config.yaml
num_hidden_layers: 13
num_attention_heads: 6
vocab_size: 2048
rope_fraction: 1.0
attn_scale: 0.125
lr_head: 0.00504
max_grad_norm: 1.0
final_lr_fraction: 0.05
max_seq_len: 256
max_steps: 11527
MLP neurons of a small language model. Each row is named by its layer, matrix (gate and up: input weights; down: output weights) and neuron, and shows model dimensions 64-319. Each number is 128 + 32 x the weight over its row's rms, rounded and kept within 0 to 255. Numbers have three digits each. A neuron's up and down rows have the sign that makes its largest values positive.
Before each neuron's rows, "fires on" lists the tokens most often at its 100 highest values on Wikipedia text that the model never trained on.

fires on: ";", ":", ");", " –", "',"
L2.gate1012:122120105150090068170109136123103099101119143162093131092092086153137181134099148083116185116128132141158124150126118140145153102103121161122113172104123116038150052097102097148091079119106066129184096161099082134147097116159119121149152127155055148159110106131162167098108103126139121183111094167068131120091145139161116134086105144118144057092170130049155079158118144134134220153203157150084117111098098102164120100097133166147140114148150087107085162085121114218085144167126083130156115104106115134123076084137117124101064136105110131094164131127085138131139192068080118179157167097110101143137097166150112063149163168143132166154160102136127117130082165114118159116121133145116064104147138117096112125185100107145116164110144159095106132103173166117115138129141139
L2.up1012:110161156070100107167140081128114101056096140115135103166103136091130168112117082099082099126191129103061084120148188072107105142058108114117158114130099155139060119151132135116072119134161140093127188163142155110199157084077179182090104125125122189149177130113144089121180091088128077173128099142162116117096063144152110112118156163148173125116082136110156111065096142174160130178110190143086126122039135094123171117096159097122107136213112175098146113110164142171126115171098107098108176113158077160132145087131072123088106093131141150109102112123066176122185088088119189198146113123105077172123134092131084135137149110162136222167135139138119176166122162133129193147169127144124121125151122144131135055110113128087128165118112154128120144191174145131138144136107127
L2.down1012:131107172145121106159125143163092115080115169151110154133130111128148159172118160104134096093130085129152122145120150119179066139161110164116133135157143100146113117096165121127125120114160122100102104163110141073114107111116139128203090101127129128087122140100113218146138115135133117143162137147152140110096154142164137120100129077122158136147115091107129158145115097083167148103115163145110150103122139165151117100158125059150110085142174114071091079088124120125150054119099188088196134055047121159153112141159177156180086126162197130111136158192184208073140146156141068157126194163117067117135129158117145117121094096145041135151093067083149042105135158099097137087073142129076134125134117092078185112141135077124131159082139122077118118184069088129089101108133147

fires on: "im", "r", "g", "ri", "s", "ib"
L5.gate381:144059086153139148101095118156135171182134167139102118094148140146180113099181167083178132127112152149126149152102152106132137153121139111116110130138086123164179120170104128127117086174158080140168065110123148111070184105081167139153094146164118175112142123151115108105104160180082082178157106111111121180085113079141151110141154162090128164106166137121076087187101118135125145074082156113143160144190087145139110147115134138141101107150135172119167136147083137141112110123185150112117167037104103142158133188142125187126105186169129110189191079153132098116136148159094142118158074121146126180138148113172100142106111121080155129110160128113122082094132152074115116132077120148175139137165135118163122079160183127144104167192072131125147141154149139094122120141148110
L5.up381:152086081151122147084090127128104113142058124227123065135103189098153122111167103125184121110115123116142134197146114102146073178180121093105073114164185139105109128125146107150173069142138145121148057103185113138118145122086160134158177147150097112087119181145127133082128152140125136148081160155083096076139159152129117124154083158161097080152088084157195069092158116154138125127122167129105143141199073053146106155109154174087086144102100131078115143137121145141089136121158131160167127123108169105135113128061086161089111091094167149132153118158171118142093131112082152046138131124116157051100150156177117148136047106095132125172186090100123089092148165186094106185096120125134101110110109116148130102140125061101108169116187110121114131129101179123119091111185093
L5.down381:131128120127124071146116128068188096143160135180119136171167201119158130125098140142140096092191150153088118166167136143097145110098120133097167148099167081077140130137136115065193145135145122143147126058076116169172144204172111163158179098096132110064182162152167084154116169116111115115128118103116119128109134088098115157121056094153123107164101151105135119181151112112095121109175101109128153153097096124105135113156101099117108128073067086109106127148131084199099123122145067091120073109095120148122144114095087097109138113083161168088120147086094096193108089156179177197137157118178194120095129148136068105168079128109101127140063166088138107113128138200189125101118130072126159089145109146186149127102141111156130200080147057145111142193107190087153166117146144

fires on: "ig", "op", "ument", "ill", "ter", "uss"
L2.gate768:114106148116101109148148099153120099107135158084146123101111124130061111185126105060118162104101096109119133059163089101171162138147155107128101102108159111160166057182177157129166106114121120167142143148126162141102130139069129107124129070147079120128173206145115185161110139117057171160109094192121136154082073144123110082074107195104158089132167143134112100176051142109165119151114133105096148152122134095132064097120070088198164177139147132130125153089125122142172143123142107159143134108114126158104145136156166161157103097147167132128176203109133137109175114125187134184093082093090131156125116088142139083153154160118175106077119127115119101137170114140117163170149156112069174154145078106076130101111177131108136142135123138159110146105095088102149127177153160
L2.up768:096087187158139106136165080085102134157098129137142092107169123130104132121123131050172200108125107083134125109101149115121196091124185126148084086148166141169152099186151175146123120155147118100137112158138141148131128118065179102148149058130127077116077139129146168103084188119106128137128200146103082127130089130099098080191177150116142122132110084148154071161100132152170105094090129081141197135101110140129065128094138061119122198100127174164139133142126099143111087137112121140168142099121099128107084154111123121146143168220122109123137163136159144142201107124097149125165090144091099133085117135170123116095110158106136096099155165126091101120113117144074202163090114110064167101114097077099148110167113120158144132134093170145049088168109146096158091127155113
L2.down768:112136140107133102122189161126171148131129133107093151138117116106152145104164201089069130128113142172173095159138167115116115147129103132094139148125112157154095126119147122135099160130147157132144118140136144150150135113126131153128085146133158107107130122150121151085093151121150154188095149134117099130122162108145157111181105171087125142143125136130053082167118120182144198164070205108217141147073108131111127133155114088127133134134142138136160104087123109125155153118221104130133137096116105120146112115125171161155128154144138115147051159113189163079127055132138134101064156073105116165046131094176142090142182120208097140041155080101106120096096118120117123133145033130113081111085134135165131178161186116139159132113082104125164131172135110095104145102161125

fires on: "I", "A", " I", " The", "ol"
L10.gate14:091111135126132172168156165134105126124113142131084105150122157115157128115088174111213093116101084158148137135124122117128060108136162163162135165108132174099064074128107129207101157112089123131083150072094113120102078143107109162124129105110156074122134171154112131134134167196082109143111092110158110091095147097107066099032151117104085161166150111162145135145120162137151089144120181130113112146121180150181117087099098151062103155100104106115152101149151087084150122165060082113155175140124180154155116082082142165158105081153153149117121164121087119075146088102130123137108126114089048104132091120089153126172120137092078106078083131108172087150119184175102129145101144113146144111116111134142148127098201114142172134114096110190098092191148132142150181166094084
L10.up14:137076128134114112077096158078182168137105148096135140149139117162098140102105155116078109063148167109155168099110157156110102154147087113120137111124130146123181130087136155098129163106122103090135101080110092140131134108157129156142091145122111119114152138129107153077166131086132113117151100120069069128109092095166107124081066111118136136143152122160087149115115171125040098096123132129107107125093131103121137121124110116118111127120099124095161182135161158103131122153182145191152167133112126175062109122106093089117140075154102067114093106134130097138128201110249152064080102104164180145141139169097093152150073147191131107152137111148136109134122145083123135127131166147120119126148090080057155132094201100159123168125096175097182148156152184155150083102070096
L10.down14:148159121066125149123152115093051170139199116201091089160158107209156114128102063050145113101129077095059132128143074138112125155151150104145094119143140126098107158091126174115108146159112134152097118148045135172084087108084176100114165108103162074111102074107118150102126180118127130125152124086132103166088165069111150144105165108145124123137119121169151107150095140084108096138102090127170108147101083162140087112119148147086147060116116091130088190117157123094112145135125132176158104162193165102127097115157145115152104098172157103131106119105094117099120105094096165150166123090137168169171101112089126089116093121149176109134061100192168144116156155096168095154119114129121119116055132123122113136137142144141099098119066104063096176161183165167154180116141153

fires on: ".", " of", "ing", "ed", " called", "led"
L10.gate807:113125096171174123134097115114098116133100135156183163097178117145133149094082176088114148148131119100216118122132104121162106128134172172068121154138132171132115150123068144126053141161108155114134136122117134126162100038115139154132165071179109112140116106137120114158129151111151091119135124171088074182108172133115134091068108051099159178114066102121089089114120077100092141099137136116173076097109169170148156143101141095121101129102146134129113157099140154096138091116198168147052098090091154139146164143133091133152173091127133145112197105108131121174146167120117162119147092094156136109166167093099164163124100075157138087109123031149101145117141061139146108146166070165171143101097142166087081129152128089178165160125160172143135150162164133133173195140137177
L10.up807:097167076136135164120150149124158144112099187160144131162189111124095165083130123067139118082131109128170209138115015132092142134126092115091103110129103124141160136063130123112156089154175110060135110161090120104139141117100093050139148061155120148091122131081126102106145106110106122155135086130089184122068177112101114156199126133156150169154114089132103156090155079129106098086135146161104189130151180077101121133140145160165126140051104095118167109097167136105090117147162128126159143082134101171101155187160159151109159165105152170111117169169159055144052128120091090045084155121188094104180073127112103113072118108129170111123178173116144084164140133143128133120090124149120123123129155122087162127065103220157151149144099152129147137088224079126135134107107100
L10.down807:114159109145147165188163109110153142087146143096115117130165112120140125186115065136121107170148163112130130114122123159116131090203175106092091119164212064122105136124098073130204170096132141077108100176159174115118130111126105164124144121124097114135133181129078143131100110102082123074100102135107127135146145091151171105151102101103183131141158184155144134149172245179118128158155118210146151112146153168094125090102107106157140136113093125144089160201191109156148153129062146076112115177158159090065094094163096119120141113086119131103175097110050107055139119115076096095103121169152141136190135127097065126116144164125117150134146115112170124129130093162144120148162094120128077149128085189138137105091103126077102146143113150124179139106147125169160140046070160

fires on: "all", "ull", "il", "ll", "ill", "oll"
L5.gate24:058131162116112199173162079129141113150149102126149125169124139140092150146115142185139159128126090072141117073108140134137094159119087105150152188181137148106086129082137169164120132079074088069166101102129025105133127124071123143149178098143119168110109133071132189099148072107146097111142141118148133127097139172078099186156122108163141108080124092151075119154101214130193141111131139138072106104163177104134172155177123149107115086105124184084149126106090114136137076166125186085166076050111138154111136152146095159095155125114124170161112187136131148151137142159130182180097195086124158088166065136135130159144194150123096111088123175131097148144121118119138093095139103077097164159113100128048143189129105097146140062169107108107101150123133101186137137125121145
L5.up24:188122154181100140121121145170201152116117107178182128119151140146061162145128095205163140141141104074129082101077081117176129119148150186133151162184188052148121128088118115179103109131111150145180122124175113153127082078116088148150123150154099145080167124112133155094116124167156081134092107128133155102082164177099178175126083132126179146153169105133091071132122141140125108111169123124078087136181143108190149105193191125126142097156106114157109190156115074129160189132137157150164093045145115184165143199150097125109168172144113132103074171117112122166122155101086115220172178122160135187184114104115145113088151135125066170116111147118112141152136149117133170101116128078121146089136184137075182092137102083122133148123123170114092169143158143160124179123169166
L5.down24:134061160153183129148103131160148143127126131113113140129107134120166170131116125118173182169132136079117106175159122144097082111117161100170160161096144056120090119080081159155093180125102142135119134105145055141108110120071170151115160150095117179061120105107169126155094117121093117098084157093097091135152144104125108183097085146081085139070039109108150084095128160095071063120095124153187038159165144181171119061141062117126121130215118171128138091177118078098208148157086148163089187078168138137142153143080046098148142170115120125136087110117153109176160163176126143128119140126160141156114142122113099108111168089143107112141140124185094117099125046125170103120158131062146121120082114143155125105123155120143141127162128152176075138120095195134087106166093138

fires on: "ull", " Gold", "ill", " Air", "ass", "oot"
L2.gate929:127133180110154134104151145129157131108127092142168123126116157116156128132147064192144155149131165102135100104161102128186167141102115137135154139202176115065081154095080119067076077163160142120134059133116141081098132136141187142067159145064113123122072113141132181106179118115127087111101128114132122135092147150102148231096140152149116088109160146170196153152106147144117208134146140148157098103161121136110113111146157116073145125135136137141155124117107091167124125130166138158147117082190109157184148158115152198096151167108190097130154170102099131126151188166131100116052128093158160120116154183122113151097172101205128211133134155086156170179096124150160119113133122096106074183108198146112101129156116129078119124106116154139101121127222122106141157031105152
L2.up929:148167198153143087130159133113187136134134109153140129100114204084091091110161133139187167144173124027131054110129086127171164103135175105138124155196165079093119109133168137035148062155156160124118111158136106155096116216123158163102138094079137145128096113102099139089105124156085136141087105159146126142159202163129108197149125139107143096111096106126113128089116148140086149094119137133151140095147116152095150083115167080092129098104099092129092152110141110156120083126171137153165164098117093183198190147123121184103166162109130141156165167111116122144133166134120110148107169100129105109163130126115146103148138125130131156167130138100106201131116077112137090118119118116124118161083145118110140117124069150098083103140143149119107100103171106126123167105060201
L2.down929:133118133084223130149141135122165121154121107167174151145071155153104080086168147176167069162122155067148099104138096117150141061105129089157146156164141126126080140104122120075202104107106210108145096127114114114069116141114196144125173129131129086162159108098149219112109129205106067158134079170108151109108140167116100214164163153128140095098129131122125173087208161051056098112163135117135125143131141202115137089120074093122195107148131129162076149170124085121122086144098137139058168090168118196134146159071142202137179205150117170137163149132124082144178142132099106117120118147132126158185143140133102121125136149155127108115123172080123157144090122086117126109114128063133151170088092177150118108173147118121136092160130132168093101136157161117150148118096155

fires on: "g", "h", "im", "om", "ham"
L6.gate817:145103098144116138120109083063119105083159140191164139146108145098132142156114079171161090171113114140127126024108073162127081135094162112103146174105120135087112115150105115117170120182113126133164051101161122109137097128159068104114170126137136138159176129170139120099145129175091119161122144120142153083155103112146165139158188068095093109144186108187174110118149121193080100098105187129117110185160118127097137094126097113113037162100158088156188166131124120153099047065136141134128147119082140159139130115113093145177131112100116090173154099146123100147130153167136145116156127144153158091141118148149143112125105134091129085129103111141090070143088177110165077201141136172161139104092088106167101107129111200166134106124142069137107133142138182156107172112159105
L6.up817:158179118128150105036139150168121130128175203097115142089127170060120154137136131151125161130112110141126133150122087183167057109134103139146109175183115130042128122147133115166099097147108130089156078083098069130112123079146095146136060071102138155169207170127096153132168127152085149096174129159123136131099102129178160213122080110067094146162140190161115091072148130135120091089149115131115132121145099093137121123134136116134104097085183166184173177104073101133139101135134058135094151143094120115120175138121090136132159123098164098166143103106130196173093148152102122142167133156129186133121114120186063102111158101146191153201126147130206114099083079095101148186141046154139135128115105148112139136137132124134089153136141108166158114156076147122136113152132165
L6.down817:168178144120187123109076078092118160126189118136164100126160156107103168140092120151108114116127093109151116100130118147117126125063121090141158155146086077092171133157175117144152099163107153147126175118116177143081132158083069165160131131095129128110151174101137102148099209105081160117166130123084124173117188128104125144134117147098118157152124115177092116204126139141087111163134106099069159108072166198153130162138121114157048090147142128164113085136170109163111094135105127134164181170142147094142095151095150076158184086169112083158102178131152121118110133107158173072083062132110132121121118144060093065132202154143098116095094134104093126119080146171097128095151094047147138139107166167173136098118167139138149127148092147206137145166150175122163158136130174